Weights of a small GPT-style language model, trained from scratch on English Wikipedia.
Architecture: LayerNorm before each block, biases, tied embeddings.
Training: a variant of Muon for these matrices, 1690M tokens, 12894 steps.
MLP neurons of a small language model. Each row is named by its layer, matrix (up: input weights) and neuron, and shows model dimensions 64-159. Each number is 128 + 24 x the weight over its row's rms, rounded and kept within 0 to 255. Numbers have three digits each.
After each neuron's rows, "fires after" lists the tokens most often just before its 100 highest values on Wikipedia text that the model never trained on.

L3.up918:087141110131127126076122074088169126164133128115084147148124142146167117135138113118126140115148067149141141080104115093125143113148134131101112153109116130126114123105150142142154140108104137123110070144118144176171135135126129132162152124095138121091144155139137132122120103136090085139
fires after: " | ", " on ", "On "

L3.up1723:131121118130164118112164132100141125125166135154141095108146130130120150168169120131121123098129133130150132132128154108129147104129129131126128095118105130097127094151101144155125131129104138139184107142119101147118143109144077105109133120157097125149134141079125136119148119140124151139
fires after: " | ", ".", "0", " | ."

L3.up1633:125146119123149068159131139126133105104108141107141147107128172105106106123126156139164146164132110102141138154142139132123130117121153129140096149098059098116111129120068151101138152116159153130122150144125099081117113096154157164170144125158173133116089143131101110150117141146103132161
fires after: "2", "1"

L3.up1719:150151111109152138120116143128153054099168107134106127126145105137133154109146137101107164135120166123112172130114101078141124111176091146149101180165113169155162124126148105140092119073189135131138132142134126156105093127139146099164093104119131143162133144101141142100112115186103106145
fires after: " | ", "; ", ") | ", " |  | ", " | — | "

L3.up657:121095097138108121159182121147116143141143089119152115126199141114118143157108109103152113095138151073153120131168088119105140096109095078120168136106148135094146139167132107163104114087130094132162088144148152121115083136084130167162122168163129107101144128113092084136118127109141093156
fires after: " | ", "| ", "\n", " ("

L3.up1666:144119086145122076161132149128184181152103102151159179138165141106114125123143116129154129122156095130139126127131146068179123115139116117106133103140101149099106103166125105092108134084110127169134089095095126086140119144150118082172086129132146097139099102150096142110099125135116152109
fires after: "\n\n", "\n", "| ", ": "

L3.up444:140121088163130118138163114134164116146160131116122195132092125085143101161097082130111142132112162145143159134094173125128119143122094120098102134100124127118099147133100150104119108138108137114111126118175089110107123171157137129153128102122118077156105102144114124125115151128117072189
fires after: " | ", ",", "."

L3.up844:137143152124130153152122101127181126154117135124146105129143102141130115124127134177133121089168096148130129116111142139113132118156094124118134114085100138133151102126160139135130147147156138133113134154094112196118169110109162120132119122138121126122091085151122115136146151157139139156
fires after: "–", " | ", ":", "| ", " on ", "."

L3.up469:117092149103118115105116149122129112114141112132127161115103119112128094137103129117135147118124135199106097097112117127121061134132112170148128130135105161116162167154120129106177131128119109159148108128132139112147141104115126119088167131103114132175128128172103158128126094137114181122
fires after: "\n", "2", "| Win | "

L3.up5:173101138116149150134159102105103111092113140134103121163130099200121108145145114164143153117135127143147148112173138166133118125128126112114125142133130109131132108119103148115132156123138131146143156152141112163114139131128074165108108144110080123093134146144165116111094078098115132142
fires after: ".", ","

L3.up1841:120150087168154105113145116096092141140103122123124121095108134128132111129147117083135158108112131153119122121196133117135146098114156195145159107097137106082111114132137138111130156122120144138073143122140106142162122129160118141161138159100103164102096099096129135158132151113120116145
fires after: "1", "2"

L3.up339:136128153126181145119103181172124151060144149127137103153173133123124127133138127168138118132188139127125143138080146138139139128141138148134093161123137127093100156107129163135145139138098125096140173142147120147113134093125123134151140139116124127101120131116143141113096112138066135133
fires after: "1", "2"

L3.up2060:159111167148120116138154127118149092148157083153142150141128128123073115108146114125128125142114088131141089123155106137131127126182117118125163122127116105131134141123121152127121109129092136140122106097117177162115089164113176131126083155162112140155136124109124128141097127115142111138
fires after: " | ", ",", " |  |  | ", "0", " | New |", " |  |  |"

L3.up225:127110098154151104125131130139167119153145136082103122149106119121135133082131132141115149146156157102174105067142148146130141092165115086162140107169135165115159124130110161110125138108116140174128116118124146119157106126147115102149108145134111100119170108123125083112155134142121130087
fires after: "2", "1", "–", ", "

L3.up1804:143101136115136115130111173090112128111146133157099146077140150156131120121086067109120135120127129113138127161102166108096121129130133121131092135155115140127126090176151107099144121117139112130118139154075150117100066131124156148151147120151151139087137135146130161142143098122113111103
fires after: " | ", "0", "4", "3", "5"

L3.up696:094120105098152105131125143090169150114116144126088096136149134111083090119165148093133092108163126157145114115133156122174124135128083139153142174095132081130144120100141110139158127064121160154126134145134095147112119083123120116149162112119118114137129138154092116096128153155136180134
fires after: "1", "2"

L3.up1645:142159144139158115143157115124134108124129143098133124159089102133158143150114131114126113134097120142107111115105138196125149148193097106099139152152129143141136091130125125152126075120120159138153130128147071123072136112125148140168119161126095108125117143129092125125132142138183184108
fires after: " | ", "; ", ",", " |  |  | "

L3.up2396:130134128150114095183160108142140064133166140105141121139139138122090107095135101121118090118097109117131131086130120121154123111153110076115124151101155110139128139148122123110117147065091156161124158101150114133128176146137196118120136094125128146120109146109143126133113104146061128172
fires after: " | ", ".", " | .", ") | "

L3.up2273:122110133165118106091099099146120095090170118137151138134191125098149136126108145104199133106190124118074138142118115182101096112113169132135095102119160118141114159154092145140161136123078070101154183156088172147131124100127111136086148166142105140170114121125142155126096077133136127130
fires after: ".", "1", ",", "–"

L3.up1621:146129132131093179102091129089157081127118149104139113113140114121155119159127108151147116097172163117120099121114108133123119125166155134140127151148177159158145149131034120104145097128124124161141101153149114080090128137129131148159132160104090104107135107145138128149131142143127133141
fires after: " |", " % |", "|---|---|---|---|---|---|", "|---|---|---|---|", "|---|---|---|---|---|", " | Ref |"

L3.up1287:141116139137109119104122120111170179140106094102121132125138115118096127145160113141124102100120092087135137123159140117115140132154121175106089115117147105130092132124082127157172101147167195138148113092134128132159136080127132130120112146135100125074133109124109118110190126126097152093
fires after: "2", "\n\n", ", ", "\n"

L3.up2428:122142152146136151110118134122101112136143106131196166138199141122118188146107156130104131148119141120118139132120130148106136086136142126119152148124121128163082114164109149124096115148154179160125104174132086193104102114126104140173149124131142177121122088112109167115114116175117163172
fires after: "1", "–", "2"

L3.up2091:171125162145095150165134114120116089208090153153148137109139153157129138116121119137134119119124143130129152098136116130135100126143140084137091146103142122106135176136137131132169164109143151111123095131153118128200157112083117138136118139165100141157138163130143102155083127154143133115
fires after: " | ", "′", "°", ", ", " Centre | ", " ("

L3.up405:140119166146124172076173104113094130074134154103128113115104140126094175132162127105187128090163109146097095078167146137103113165102151135111128130136158148125099118157101151123140142140127141122124137119118103151111088136137150088145108129119195159150152117172108162139121125131144138126
fires after: "2", "1", " ===", "°N "

L3.up785:108125125141139150110116151142140109188143127145147121107105125115121107101116097115082168074127090150152089131118127108109136155132141090150097128114122130139100141161114094129084134111161152100117152082105118112129175145139076105135172098095086098127091137107091110201106117159140113110
fires after: " | ", " | T", " | — | ", " | A | ", " | +"

L3.up2441:152131111171112121151128161146128143119102155114147126106138149101106133140155132111155131121117167095136154117132122175153106123155136140174163134094104157139102127125113117154110097130125112134099079092138146126149114141130129146149109132122121159110116112101129099131129114156141127180
fires after: " | ", ") | ", " |  |  | ", "′"

L3.up555:119142093120133088102171142148166110095162166130091106098142137112164109105102102124093134156131121123139118128086107157072137092106122136134132145106140139138136143141137118171131138117100124136121152119136096122121148115150141126103127176137134132126084097165098110116145117094111113093
fires after: ".", ",", "-m"

L3.up2403:125153131116141140099126177142108117126111143130099144130152102113135168099146098155174142134154098098140154099102122157125157105094109136132089161155144144132122109164135126110096137107136118132132106116138147095160152094122122072172140133102129155110114164138108117134117152143135110133
fires after: "1", "2"

L3.up1976:115103173115158188140118108140080119121121153110175166096107131162128144140136130131105095166128107144114115115147146154127094127151148106148105154125146151150121150135131145120189095136107117141098127180161103094101114120172115147119146115130170144116111110109161099112092130122174112108
fires after: " |", ")"

L3.up208:112139138118152162099130102150076163143145131120127145128090143142116101143132117143104118126110143102124150126142158106110100101091138131106174144178110129120160141134132141127109145153107132107133114128169153110162113099134140140144112101126145101105103157103121128100118133093151124125
fires after: "–", " | ", "2", ":", "1", "3"

L3.up58:152142117136150154171068099131109114166198105133137119087135132149097130135128150091142146085126181112076116140147119148163120126160125137116126102120098124168081094110135146140112103135109138144120155127139112141137127130132129108121102103083163144085119143122101112169147138142142097161
fires after: " | ", "–", "IT"

L3.up1097:117126143118114175087104101132071118079188151057105131140124090129123097143127105109129117115098147103092089125107143130099111165138140115128093129100158127152125092122125112146108100135117120122174112119127107126085148128142128175125117117146118162070139098135127151110126146153138125095
fires after: "| ", "1", "|---|---|---|---|---|", " % | ±% |", "|---|---|---|---|---|---|", "|---|---|"

L3.up2212:118142096099093133133118149139098143145129172124138119141076149116101131116093114093151117130128140142120109154159135114127106126126107101126062111131167136181122129095116135139163143122129190098116082149164115147114095150116126116134106153137159107137132100138108134110104091125105102127
fires after: "2", "1", "===", ".", "–"

L3.up162:098108115134131144116122103112152096114152112131148151108121150144105121128106144090120090135122131137099108174109153139101119088126116139133081110107144127130139157109087111154128118121128153086110139129132131120153119099123112134127136122105132148150146116113155173121130137103166114139
fires after: "\n", "| Win | ", "arty", "| ", "| Loss | "

L3.up2199:124132086106149106085145102146141114168097100138085099155147079102151122156119165135131142149095104119172118129132153182130183122089132121152122113151098136148158132134162142168129131075095132145123142120099098147141099142145123134120137176144125144135166130120143120145097105189155087143
fires after: "0", "3", "2", "1", "4", "5"

L3.up2110:139123150130127119134132154109188113185088120064173131122111149153150141086103145111073080149116105110102080141162106132151106162130158121130091139121145158139148084152093169149099148134144131151121104118136131142146108145138122156098172133113144115149099129099112093110157145101134113125
fires after: "\n", "\n\n"

L3.up2320:157103157143121100129139110161166145150106116104114129097138110097133181094140157113141081150132057113137136146155151122180082185158151126105148132116115081112111108141110107128141152119091165133114158152128118126124160077122150184114116146158121146106147153113182130166148131096138139150
fires after: "\n", "0", "1"

L3.up178:114117134162163146180106104140184148154126087119122098165132107149119150071171095121157154125142120143168130126136150117140123099146110084150173152107086133173139135140084145086139067116145137125108089173112069129175128077131142120125110127128152108145115099129143124123105128144150121120
fires after: " | W ", " | L ", " ", "1", "–", " | "

L3.up2014:156110177109152111110115114138110154078141153099104136058131115134160136148110081126117159123151114066121168085125150147148151091136093142177147116129109132131149123138174110151160174117093107112116117159124095126125104108114187123129147139140137121135105095128116164098140097131126164177
fires after: "2", "1", "–"

L3.up999:159133132107172148099120103150140144129125154086124108134115142141153127117133119106138133150095126105153087145131122103127115148133106140081143127156137108152091143122125156156091131147071132111119106172173134108103143133089140149110089084136121122111106081099133145151110138110145165169
fires after: "–", ".", " | ", " |", "==="

L3.up514:131112085137112120105133130123116140130117144106125144133111153132127082156135114142106148104156153185159142106102128156137112148149139133084123159157147077132139101143136097127095093140108157079127109136109140139085124155133148148124121136132143124159086123166093156131092138093096140129
fires after: " | ", " | W ", " | L ", " |  |  | ", " |  | "

L3.up2315:102162143113091095142132115121115136134141163107117154110134142143141086115103138117111159102159128096092163109125093123152103134143125131106138120155142161144166099146142153139130108142157147085151130179157154136114124078084191152119136151142133096142095068112079122122141083130124140108
fires after: "A", " ", " | ", "2", "Men", "| Winner"

L3.up2152:045156118092118123137115107160128110115095117124127137090148130088186103154062093153139184107162179136127144109117142100126147099102121121146105103084076101154130112069102100135102122093141110137124135132129132157147124121192156089126153117179144130152148123106112126092100106142135138094
fires after: "1", "2"

L3.up1766:095158116126111126105144139118099131137156166115101166127119117083119151128086125100111100123131153108121176123151136180108087155117166147159113147131145092126108144127162149140130127128137138158133158167121143151149106096107115116145108140146101149152121144113123138140104159111121107090
fires after: "2", "1"

L3.up777:103114126092176130138106117143117169070162085121152105109139146135140125111126119117130140111108146143109157140143115145120132135117167155169107136164137112105113132147137103152140115147132144146126146105173078149146116089113113131138141141185092123134077139153073172134137145127099144133
fires after: "1", "2", " (", " Management", "–"

L3.up1471:100110119120105111157129132115145118153179124128174138111174149133113119154117142127114114167092127136102121139156107171175121137158117166142142112113107108154132148116141165094110138124146131139117116137132093113135118099147086128108168114102168109147102131111123119124076137138123131118
fires after: "1", "2"

L3.up1568:166110144103149116106115091138119087129120141134136093137122137134170135127157086161119134109150123110128164111108120121098122133135074091116155183165145139091158131102104085143144145159107161148129122145098156142140135122133127114138117089155129150173093113124116125149099117098134117113
fires after: " | ", "–", " / (", "1", "2"

L3.up2497:134082075099079161105130059168132111085118168148105102153128061128168117118115117119143169111100115098127148135135153174126077114128107134108136123116140142135129106109122155149129117123150125131162112125102125143108135105144144149134123112134152110156110138132096104152116119157094122098
fires after: "2", "1"

L3.up2:113128083126062147135135108146088147133150140130157130158126150125133134067135161120111112123126140150134111132115118130112123127113136131129124143145109137131089110145137128149169123091152163125161113129142129129125158106138123139161133146115082116151162108165109134114112130116094114140
fires after: "\n", "| ", "2", "1", " | "